Weights of a small GPT-style language model, trained from scratch on English Wikipedia: 14 layers.
MLP neurons of a small language model. Each row is named by its layer, matrix (gate and up: input weights) and neuron, and shows model dimensions 160-255. Each number is 50 + 12 x the weight over its row's rms, rounded and kept within 0 to 99. A neuron's up and down rows have the sign that makes its largest values positive.
A block is one neuron, or neurons of one layer that tend to fire together. After each block is what it responds to, as a language model described it from the Wikipedia text at the highest values.

L10.gate35:40 56 49 65 51 33 73 45 54 51 37 57 52 32 51 44 46 66 41 33 62 46 51 20 36 42 89 43 55 40 45 48 58 39 58 57 57 71 58 30 36 70 55 34 55 46 50 53 27 58 71 60 55 52 68 43 58 63 63 47 35 55 59 43 53 51 56 54 66 59 56 70 56 56 53 40 87 41 53 41 49 65 88 38 62 34 45 48 34 71 44 44 43 68 31 55
L10.up35:50 55 59 80 50 46 46 36 75 43 72 65 33 66 60 62 43 38 52 34 60 44 61 40 63 47 42 60 52 60 30 29 28 59 43 76 43 62 56 26 38 40 43 36 70 52 67 48 52 42 54 58 27 60 46 62 45 43 39 47 41 10 63 61 48 25 37 52 49 53 50 65 55 49 45 52 33 30 44 33 32 43 47 38 24 43 29 50 50 49 42 55 51 48 51 47
L10.gate49:43 44 48 49 35 39 29 57 63 44 46 30 39 52 62 57 55 58 61 57 60 42 75 35 40 48 56 47 38 54 51 55 48 55 45 59 50 47 64 69 19 65 55 77 63 46 40 46 36 44 51 45 38 26 48 32 46 46 47 50 43 37 65 58 62 68 35 44 61 56 37 28 50 58 56 41 36 38 53 46 57 43 61 45 41 54 52 58 55 31 42 45 42 68 67 44
L10.up49:66 27 37 29 57 33 37 66 84 54 31 69 47 36 26 43 56 40 53 53 38 77 65 54 44 50 47 59 47 64 56 59 49 41 27 29 53 59 57 51 63 65 57 42 31 50 45 59 39 44 62 43 52 46 62 45 59 48 40 61 46 58 52 60 35 54 41 35 49 43 68 46 52 31 52 42 43 47 39 49 40 50 64 57 51 27 46 35 44 54 47 42 64 61 45 48
L10.gate116:33 32 67 46 47 50 36 42 48 43 53 33 41 46 56 62 54 41 46 62 36 36 20 49 30 60 49 52 64 47 40 54 54 55 58 49 43 57 54 42 48 32 39 53 60 36 43 71 73 49 65 45 57 65 68 47 90 59 57 63 32 47 53 70 60 51 60 31 67 32 65 46 53 29 52 41 36 49 51 51 44 64 60 48 59 67 50 59 50 40 48 37 49 54 34 45
L10.up116:49 52 61 68 37 33 65 38 71 57 59 55 69 42 36 44 34 52 32 53 55 52 43 47 56 49 42 69 62 46 59 39 57 50 35 59 62 27 53 65 59 41 35 48 84 37 38 54 50 31 42 50 59 46 64 68 33 70 68 66 39 53 55 42 39 39 43 76 67 50 43 38 41 64 57 54 37 39 38 48 40 58 38 43 54 38 66 50 54 39 39 37 51 39 47 44
L10.gate274:29 43 38 51 50 52 44 58 39 35 45 52 58 45 58 62 53 39 53 37 33 62 40 55 67 37 48 54 80 40 58 39 62 51 42 57 52 28 53 58 48 81 49 73 25 42 36 61 59 60 52 46 46 32 57 56 68 55 54 76 32 53 47 52 50 41 49 56 54 51 56 59 59 36 60 60 49 67 31 29 28 71 66 59 66 45 54 67 45 43 47 57 65 58 49 53
L10.up274:47 70 37 64 65 38 53 37 51 48 58 62 47 50 42 66 45 58 41 30 36 12 58 51 40 53 62 44 55 49 55 62 51 53 55 32 62 43 40 51 72 44 49 54 62 52 59 61 58 49 64 37 47 38 56 51 38 68 49 47 54 52 64 77 57 34 36 47 57 62 45 35 79 68 46 51 49 78 54 59 50 23 70 40 42 46 55 51 36 56 68 27 64 70 20 50
L10.gate493:45 67 46 52 45 47 58 55 44 55 70 49 62 53 57 62 57 36 35 42 47 42 65 66 38 50 67 50 50 44 62 69 44 51 47 63 57 66 54 47 37 78 66 70 78 36 41 19 38 24 58 39 57 53 70 41 16 43 43 68 18 57 38 39 51 37 62 55 59 58 56 44 46 55 39 57 56 78 44 66 69 26 39 38 50 72 47 62 37 80 68 70 66 44 44 35
L10.up493:43 35 49 79 55 32 30 58 34 56 27 43 62 59 48 61 46 55 40 67 49 59 72 55 52 62 77 34 61 56 61 60 57 53 62 40 55 64 34 50 40 55 48 60 38 37 56 33 57 55 59 45 42 47 37 44 38 30 66 52 53 38 56 59 34 35 58 52 44 64 59 48 53 56 47 57 56 69 65 27 40 49 62 62 47 46 44 52 57 63 51 22 67 52 32 27
L10.gate504:49 52 36 61 42 39 46 77 49 61 40 55 29 57 46 51 38 51 46 62 47 52 53 63 45 52 67 51 56 57 47 53 44 35 39 51 42 46 55 49 34 55 31 58 40 41 46 46 16 41 38 43 53 32 67 71 42 45 72 54 60 39 75 36 73 32 39 26 51 46 46 42 43 30 30 46 48 36 37 48 59 42 52 31 42 50 51 34 45 48 68 35 60 46 46 40
L10.up504:44 56 41 67 64 43 33 49 56 34 58 48 44 58 36 50 64 48 61 56 40 51 65 29 44 67 54 53 52 33 29 28 53 55 65 33 53 38 54 62 56 28 50 56 54 61 48 40 61 57 53 50 56 55 57 60 33 68 53 73 35 58 41 32 39 55 40 45 61 82 61 44 42 70 60 64 61 51 55 32 31 66 39 19 46 23 49 46 48 42 52 58 38 69 40 59
L10.gate507:47 57 45 41 37 38 49 40 73 42 52 35 37 61 46 78 59 47 32 46 52 39 62 44 47 70 47 67 38 59 44 40 48 69 88 41 49 52 62 31 61 48 64 64 63 57 56 46 45 30 57 49 48 53 60 51 48 58 67 45 64 59 43 55 58 71 46 43 46 55 72 53 66 65 60 63 40 32 59 45 56 78 67 59 51 34 40 27 38 62 51 69 55 61 42 48
L10.up507:46 68 62 57 63 42 43 21 56 43 46 59 41 56 57 58 71 53 64 65 41 69 51 56 54 66 51 45 54 63 48 27 44 49 19 45 58 58 65 36 38 55 70 53 45 37 40 50 58 42 52 46 69 20 67 63 53 59 47 49 75 45 54 53 45 55 59 51 69 49 59 54 47 39 74 72 55 32 54 52 27 52 52 54 79 56 27 36 54 62 61 58 72 53 50 39
L10.gate541:55 56 53 52 38 43 49 79 51 46 51 44 53 57 35 74 75 56 34 28 52 50 26 49 51 53 56 72 49 50 71 42 40 74 45 46 23 36 60 53 58 44 51 46 49 58 60 41 48 46 41 78 43 46 58 38 50 47 51 59 52 43 41 53 51 56 51 43 45 55 56 63 49 36 78 62 41 45 44 53 75 39 52 49 52 59 53 30 44 63 38 63 47 62 58 48
L10.up541:60 50 48 56 67 54 38 67 56 59 65 37 41 52 33 51 46 61 44 35 70 41 35 60 25 52 42 55 38 51 61 56 51 58 44 41 42 66 60 29 46 52 60 58 62 24 59 26 58 49 59 63 50 45 47 62 62 63 73 71 26 44 56 55 39 35 27 39 44 64 49 57 56 54 52 52 36 58 55 49 58 46 43 38 57 48 42 56 55 60 68 48 65 59 29 39
Responds to: Start of year tokens

L3.gate44:53 52 84 49 49 41 42 44 39 54 54 59 55 17 44 64 52 68 45 66 40 37 58 50 33 47 67 59 54 49 58 59 55 68 57 42 72 59 64 39 46 34 45 63 48 60 47 62 71 37 65 48 54 42 44 34 55 53 56 56 51 34 54 63 49 54 63 52 51 75 49 69 43 54 35 47 67 45 37 46 80 49 47 66 52 61 47 51 47 49 48 67 67 62 50 65
L3.up44:58 52 43 60 52 64 58 58 41 53 44 53 41 51 38 14 48 55 52 36 58 56 65 64 56 50 42 56 47 74 63 21 54 34 65 65 39 55 40 38 46 41 59 46 61 48 61 40 71 61 53 61 48 44 64 74 54 39 33 28 29 61 51 60 72 32 33 53 56 38 51 42 55 56 35 68 36 66 67 44 46 34 67 50 57 59 48 59 47 74 54 55 78 77 64 44
L3.gate49:39 72 61 32 57 61 57 43 50 40 28 40 47 45 51 43 65 65 67 48 61 50 37 47 37 46 49 41 63 49 52 49 45 52 62 49 57 44 42 52 45 45 52 60 42 51 34 57 39 38 45 59 56 17 48 45 54 54 37 46 45 51 66 41 44 53 72 52 62 51 70 43 52 55 50 73 52 59 33 37 55 65 14 60 59 68 50 68 35 83 51 53 29 49 55 59
L3.up49:55 47 40 38 38 64 54 58 45 37 42 58 57 58 32 45 56 62 68 41 46 51 47 62 40 38 40 48 74 50 38 55 67 47 58 34 63 47 31 47 57 42 76 68 61 51 47 33 75 16 63 50 49 31 54 63 45 67 54 36 45 54 48 50 54 38 50 45 55 40 56 20 65 37 46 58 33 48 43 63 66 60 43 36 63 65 50 67 52 39 48 44 59 59 38 70
L3.gate187:51 77 42 52 59 40 49 19 29 79 35 62 43 72 61 59 47 73 52 57 56 41 42 54 51 59 47 56 46 55 34 41 65 72 54 66 45 44 43 43 58 38 49 54 46 55 39 36 62 34 61 47 41 26 36 64 39 73 66 44 58 47 36 59 47 54 49 59 55 25 49 43 63 57 52 56 48 57 34 54 58 42 44 62 50 36 43 42 35 60 47 39 31 43 51 49
L3.up187:53 76 66 58 33 43 41 42 50 50 30 16 50 64 64 54 48 47 49 42 41 38 48 45 48 50 52 56 50 32 31 32 70 41 61 32 60 37 46 37 47 49 35 55 61 72 50 46 67 26 63 43 36 28 42 55 29 54 60 46 71 63 37 69 53 45 62 72 62 45 50 45 63 50 72 50 44 49 50 59 59 48 56 51 45 30 44 52 55 58 41 52 18 49 21 35
L3.gate255:44 67 51 44 42 46 43 50 51 60 36 62 62 79 61 52 61 55 56 62 48 54 57 39 48 59 44 65 45 50 55 44 38 54 50 46 44 60 45 66 66 39 40 38 62 40 59 49 47 49 78 47 66 43 53 73 30 54 39 36 56 63 64 26 54 69 31 62 65 43 60 46 51 49 41 57 37 45 32 63 48 42 54 54 50 69 39 46 48 36 53 45 60 47 69 43
L3.up255:31 68 33 69 50 71 32 30 55 76 54 40 38 61 45 33 43 59 54 60 43 43 54 36 33 72 31 50 30 55 68 52 53 54 88 60 52 56 47 47 61 63 46 68 41 55 43 64 76 65 42 57 51 40 52 46 47 31 49 60 59 54 72 50 51 58 55 62 56 52 70 58 50 34 65 66 34 40 32 56 35 41 58 48 49 57 46 57 51 51 46 53 37 50 40 41
L3.gate322:52 35 65 63 52 53 42 55 50 51 57 66 69 55 35 72 51 40 61 43 44 42 23 66 53 48 42 37 42 41 54 45 64 30 56 52 50 43 43 59 39 73 58 51 65 32 34 41 29 50 46 60 51 53 59 62 34 82 35 46 60 47 42 55 50 40 50 52 39 50 51 46 54 39 53 23 52 32 50 50 46 58 38 35 30 60 35 59 43 34 41 50 54 45 37 47
L3.up322:64 60 61 62 39 59 40 38 54 45 49 54 79 64 65 50 38 13 39 65 51 44 67 59 35 46 46 29 51 51 25 40 47 48 39 54 61 55 45 45 53 72 54 43 64 45 65 31 59 60 52 55 42 44 53 39 42 59 60 55 68 68 58 62 33 42 63 45 56 62 56 56 49 44 27 42 63 54 31 70 37 43 59 62 52 52 49 72 49 47 41 24 56 33 32 64
L3.gate372:53 62 40 47 42 75 36 30 10 69 69 55 47 24 58 60 53 53 30 50 34 52 58 61 39 48 50 47 54 57 48 35 47 28 56 50 47 55 60 29 51 40 54 39 61 54 42 25 63 38 45 58 42 54 61 65 66 38 48 62 59 55 52 53 46 50 40 34 44 61 40 38 54 44 47 46 56 49 38 59 73 51 38 53 51 74 78 63 53 47 58 27 53 54 51 59
L3.up372:42 40 58 47 54 55 51 67 58 69 46 47 56 34 42 57 63 55 54 59 32 72 46 52 29 34 62 38 48 74 35 33 59 19 44 35 59 44 31 43 46 54 57 76 57 70 53 50 48 27 35 38 52 45 46 49 42 34 68 32 54 54 28 64 34 55 56 51 49 55 62 59 62 57 42 36 45 38 35 43 45 59 44 53 44 54 20 62 58 66 31 46 35 47 59 48
L3.gate447:49 64 58 60 34 33 50 29 34 57 46 55 40 58 53 63 38 63 38 67 36 76 55 59 52 63 49 38 60 63 39 39 60 56 26 55 42 56 53 46 30 46 69 45 71 71 35 44 53 53 37 52 40 48 62 70 45 62 54 68 57 47 17 45 48 21 50 47 50 41 37 33 63 51 41 49 48 50 62 42 40 34 56 48 39 40 28 31 55 58 60 57 48 46 45 56
L3.up447:52 51 35 59 47 62 29 29 51 39 53 34 19 56 45 50 59 58 44 45 48 51 53 45 37 57 33 45 40 41 57 80 88 59 66 39 48 35 62 47 41 33 54 62 57 52 38 37 59 38 52 78 48 54 53 46 43 55 55 58 42 52 57 52 72 46 48 61 54 43 39 38 48 21 60 61 41 55 60 45 64 58 66 43 42 34 47 46 48 59 45 44 54 15 56 60
L3.gate675:48 51 61 65 46 48 46 44 37 60 51 35 49 52 74 60 53 45 64 41 63 56 24 51 44 22 27 47 39 43 72 39 70 56 51 51 71 65 48 41 50 51 35 53 62 54 69 55 55 46 43 47 50 34 65 66 63 58 51 56 57 45 49 40 64 72 40 68 49 42 38 33 63 48 23 61 38 44 46 35 81 46 73 60 44 56 47 36 58 36 67 54 45 59 60 51
L3.up675:56 52 58 61 43 57 40 58 39 29 63 68 35 49 50 49 42 69 37 40 42 58 34 44 46 28 64 51 60 46 57 51 37 38 42 36 40 38 56 39 38 42 46 39 59 62 57 48 63 65 44 57 76 28 59 38 52 74 47 65 44 35 76 50 58 49 37 39 45 39 36 77 42 43 41 48 46 22 42 39 54 24 43 73 42 35 44 44 50 53 68 67 74 43 52 60
Responds to: Century prefixes and surnames

L8.gate457:42 42 61 59 60 35 65 45 46 56 42 43 23 43 43 53 50 38 54 44 36 61 66 21 62 62 54 50 30 54 61 49 66 57 46 71 33 56 38 58 40 53 52 46 51 35 65 47 58 64 55 57 48 61 26 43 45 49 47 56 49 42 49 41 58 41 50 69 53 58 34 42 51 44 40 35 53 63 28 62 65 49 55 64 66 55 43 51 51 33 51 63 53 45 65 30
L8.up457:32 54 65 52 56 60 51 53 61 49 44 45 27 47 56 43 46 55 45 40 47 52 46 68 63 65 58 47 44 21 66 36 67 38 47 64 46 37 50 47 68 46 51 52 25 45 57 39 44 57 68 64 33 39 43 30 49 45 56 60 78 30 52 56 67 63 43 62 51 48 50 60 63 43 58 14 48 43 51 50 64 40 72 31 56 61 61 54 48 46 52 53 40 42 74 31
Responds to: Partitive "one of"

L3.gate261:76 58 60 52 61 42 48 36 55 58 50 55 39 50 72 61 51 43 47 38 62 52 75 56 47 80 64 40 30 33 53 58 65 57 44 56 30 69 54 62 55 34 47 43 52 58 50 50 56 69 51 71 39 64 44 41 38 61 48 25 40 35 54 66 47 49 47 27 37 41 62 64 37 63 62 66 54 38 48 57 60 48 66 41 36 53 59 45 60 48 60 41 62 46 56 38
L3.up261:47 61 57 49 43 62 63 48 51 55 57 51 75 65 52 44 56 88 52 47 59 47 55 44 63 76 52 58 39 60 40 36 50 53 49 63 47 58 60 38 54 60 36 57 62 42 41 56 68 44 24 77 16 37 50 54 31 71 41 55 43 56 52 50 33 41 53 54 58 62 28 56 49 52 40 65 34 30 48 60 53 38 48 50 18 65 51 31 62 57 48 43 54 37 48 41
L3.gate264:44 55 56 41 50 37 38 67 56 62 39 57 44 51 29 35 84 66 70 33 74 65 41 61 41 68 67 48 54 38 34 40 52 60 55 56 63 54 47 64 57 50 44 54 43 31 58 22 62 52 48 65 48 50 45 26 27 55 69 60 52 72 35 44 59 56 45 63 46 25 48 63 32 64 52 52 62 56 41 43 48 70 62 60 47 52 53 74 70 55 55 58 58 77 39 42
L3.up264:45 82 69 43 61 55 59 48 55 55 50 57 33 49 35 51 48 41 61 50 50 30 69 39 51 25 49 63 65 57 36 33 48 47 61 53 36 52 62 43 67 38 48 44 58 54 58 68 49 49 46 39 61 56 45 26 50 58 23 51 46 59 69 43 37 26 44 58 34 42 52 47 33 51 72 67 87 43 60 46 45 31 42 51 43 39 78 41 66 63 40 54 68 38 54 48
L3.gate363:45 63 63 58 58 47 63 54 51 43 67 67 50 42 64 50 45 59 56 38 53 38 44 33 66 81 56 45 42 73 48 32 63 35 54 63 43 37 53 55 44 35 44 65 64 61 42 48 47 34 61 58 60 70 53 50 48 47 46 71 51 82 57 49 66 36 55 58 57 37 50 26 46 56 57 31 56 35 55 53 57 42 44 55 80 62 33 42 60 48 35 49 57 53 54 75
L3.up363:67 51 79 62 36 29 43 35 45 39 52 40 42 43 65 45 40 15 36 53 37 41 53 50 59 26 56 52 49 40 56 40 41 41 54 28 46 60 24 64 64 63 54 53 62 30 66 44 57 68 43 34 45 44 67 41 58 46 40 55 52 35 41 61 70 30 52 45 69 39 72 62 50 66 46 40 63 43 42 33 41 64 64 56 59 60 53 44 50 47 69 62 59 52 35 48
L3.gate376:44 49 39 48 32 47 45 57 64 53 63 63 48 48 56 56 48 35 48 32 56 61 61 71 48 46 58 34 42 57 38 41 57 50 22 40 36 34 58 56 46 33 35 48 76 61 52 49 31 42 33 64 32 51 40 38 75 65 52 45 41 46 51 48 45 52 74 40 37 43 32 39 20 51 73 49 41 62 45 60 56 46 49 62 40 58 46 60 47 58 53 48 68 39 40 33
L3.up376:63 74 16 49 36 58 54 49 29 60 67 52 58 58 52 48 57 45 50 65 43 40 65 52 38 39 75 36 55 55 34 34 67 32 60 28 39 65 49 53 63 55 60 47 64 56 57 27 41 26 37 50 28 73 51 33 71 68 40 58 56 50 37 64 59 42 38 52 43 34 64 32 20 49 38 19 47 46 53 58 51 42 60 52 67 53 32 67 30 52 46 39 41 37 43 38
L3.gate456:49 37 41 55 57 47 54 40 34 53 60 48 50 68 50 46 55 56 51 44 30 47 49 39 55 34 46 40 49 56 73 37 48 58 56 59 44 53 39 58 55 21 58 45 64 55 71 40 49 64 06 48 50 55 48 30 45 65 39 46 79 59 61 59 50 42 31 37 42 57 58 46 54 42 48 58 58 50 75 60 65 48 47 63 36 62 27 59 37 61 59 38 24 62 44 43
L3.up456:50 73 69 34 56 34 58 48 51 50 48 58 42 73 37 34 64 41 62 39 23 54 65 45 68 42 62 43 42 52 27 21 38 34 41 49 49 54 50 57 55 59 58 47 40 50 45 58 64 64 30 35 49 47 47 50 58 60 57 65 65 56 86 54 55 36 64 55 57 48 52 60 50 59 57 54 50 52 63 41 52 63 57 73 55 57 33 58 69 49 28 60 55 37 29 48
L3.gate557:43 54 53 54 39 62 37 35 28 59 38 65 70 45 42 52 40 35 45 66 70 40 42 53 50 32 63 48 71 57 57 64 47 36 57 24 51 37 61 70 58 31 57 34 66 41 50 37 63 66 29 49 39 59 70 45 34 75 27 52 44 46 65 53 54 55 46 58 53 45 62 48 52 47 30 65 43 49 52 38 54 23 51 39 43 69 70 42 55 32 43 40 36 61 79 56
L3.up557:50 55 41 62 57 49 51 38 57 45 53 47 30 54 36 61 36 58 79 41 58 68 55 70 34 56 56 50 63 48 66 42 29 48 41 52 31 32 51 34 47 64 51 62 59 46 35 46 41 26 57 75 53 59 77 55 61 70 42 49 60 62 69 65 78 19 64 50 70 49 53 38 42 25 42 68 46 52 56 41 56 34 65 70 63 56 38 72 29 46 50 40 60 40 51 61
L3.gate609:57 47 51 51 58 50 45 61 57 50 36 59 57 62 61 44 60 33 52 58 22 75 49 44 68 65 53 48 53 58 50 57 55 45 42 51 66 53 50 53 50 47 64 64 57 28 62 50 65 44 73 57 29 36 54 55 64 44 47 64 72 35 47 52 47 41 65 54 35 53 36 27 43 55 61 46 53 47 44 70 62 66 43 42 47 50 46 55 52 55 23 50 59 23 76 59
L3.up609:58 39 44 53 46 57 44 75 52 38 53 46 62 52 74 65 41 12 49 38 55 48 39 47 34 57 40 63 39 76 55 53 37 62 41 46 70 42 61 85 73 54 44 67 59 24 53 53 45 27 52 36 45 32 62 52 68 36 57 35 44 80 64 61 44 60 50 67 54 55 48 40 35 58 49 44 57 47 44 72 51 51 59 66 58 49 52 53 55 54 45 61 45 54 59 17
L3.gate645:57 48 50 52 38 62 56 69 49 62 36 75 61 30 44 41 63 43 20 67 57 41 44 50 56 64 33 48 53 74 51 30 49 60 48 23 58 64 54 43 60 58 47 56 45 40 61 47 43 54 44 58 39 52 36 61 51 63 55 52 64 38 43 55 40 54 51 42 50 36 30 43 36 39 57 58 58 63 43 48 46 58 40 45 51 61 49 63 46 63 41 66 54 63 25 58
L3.up645:43 30 22 29 55 63 48 41 48 40 47 60 41 21 54 44 64 52 54 61 43 39 53 38 57 64 35 69 64 60 67 63 55 41 51 29 53 71 49 42 54 68 37 61 60 58 66 47 40 64 40 38 49 37 47 45 44 54 50 61 36 48 47 46 66 51 36 45 58 46 40 64 36 79 38 50 43 51 46 49 46 53 47 60 49 60 51 63 46 67 52 49 67 42 37 49
Responds to: Partitive of, Latinate word-starts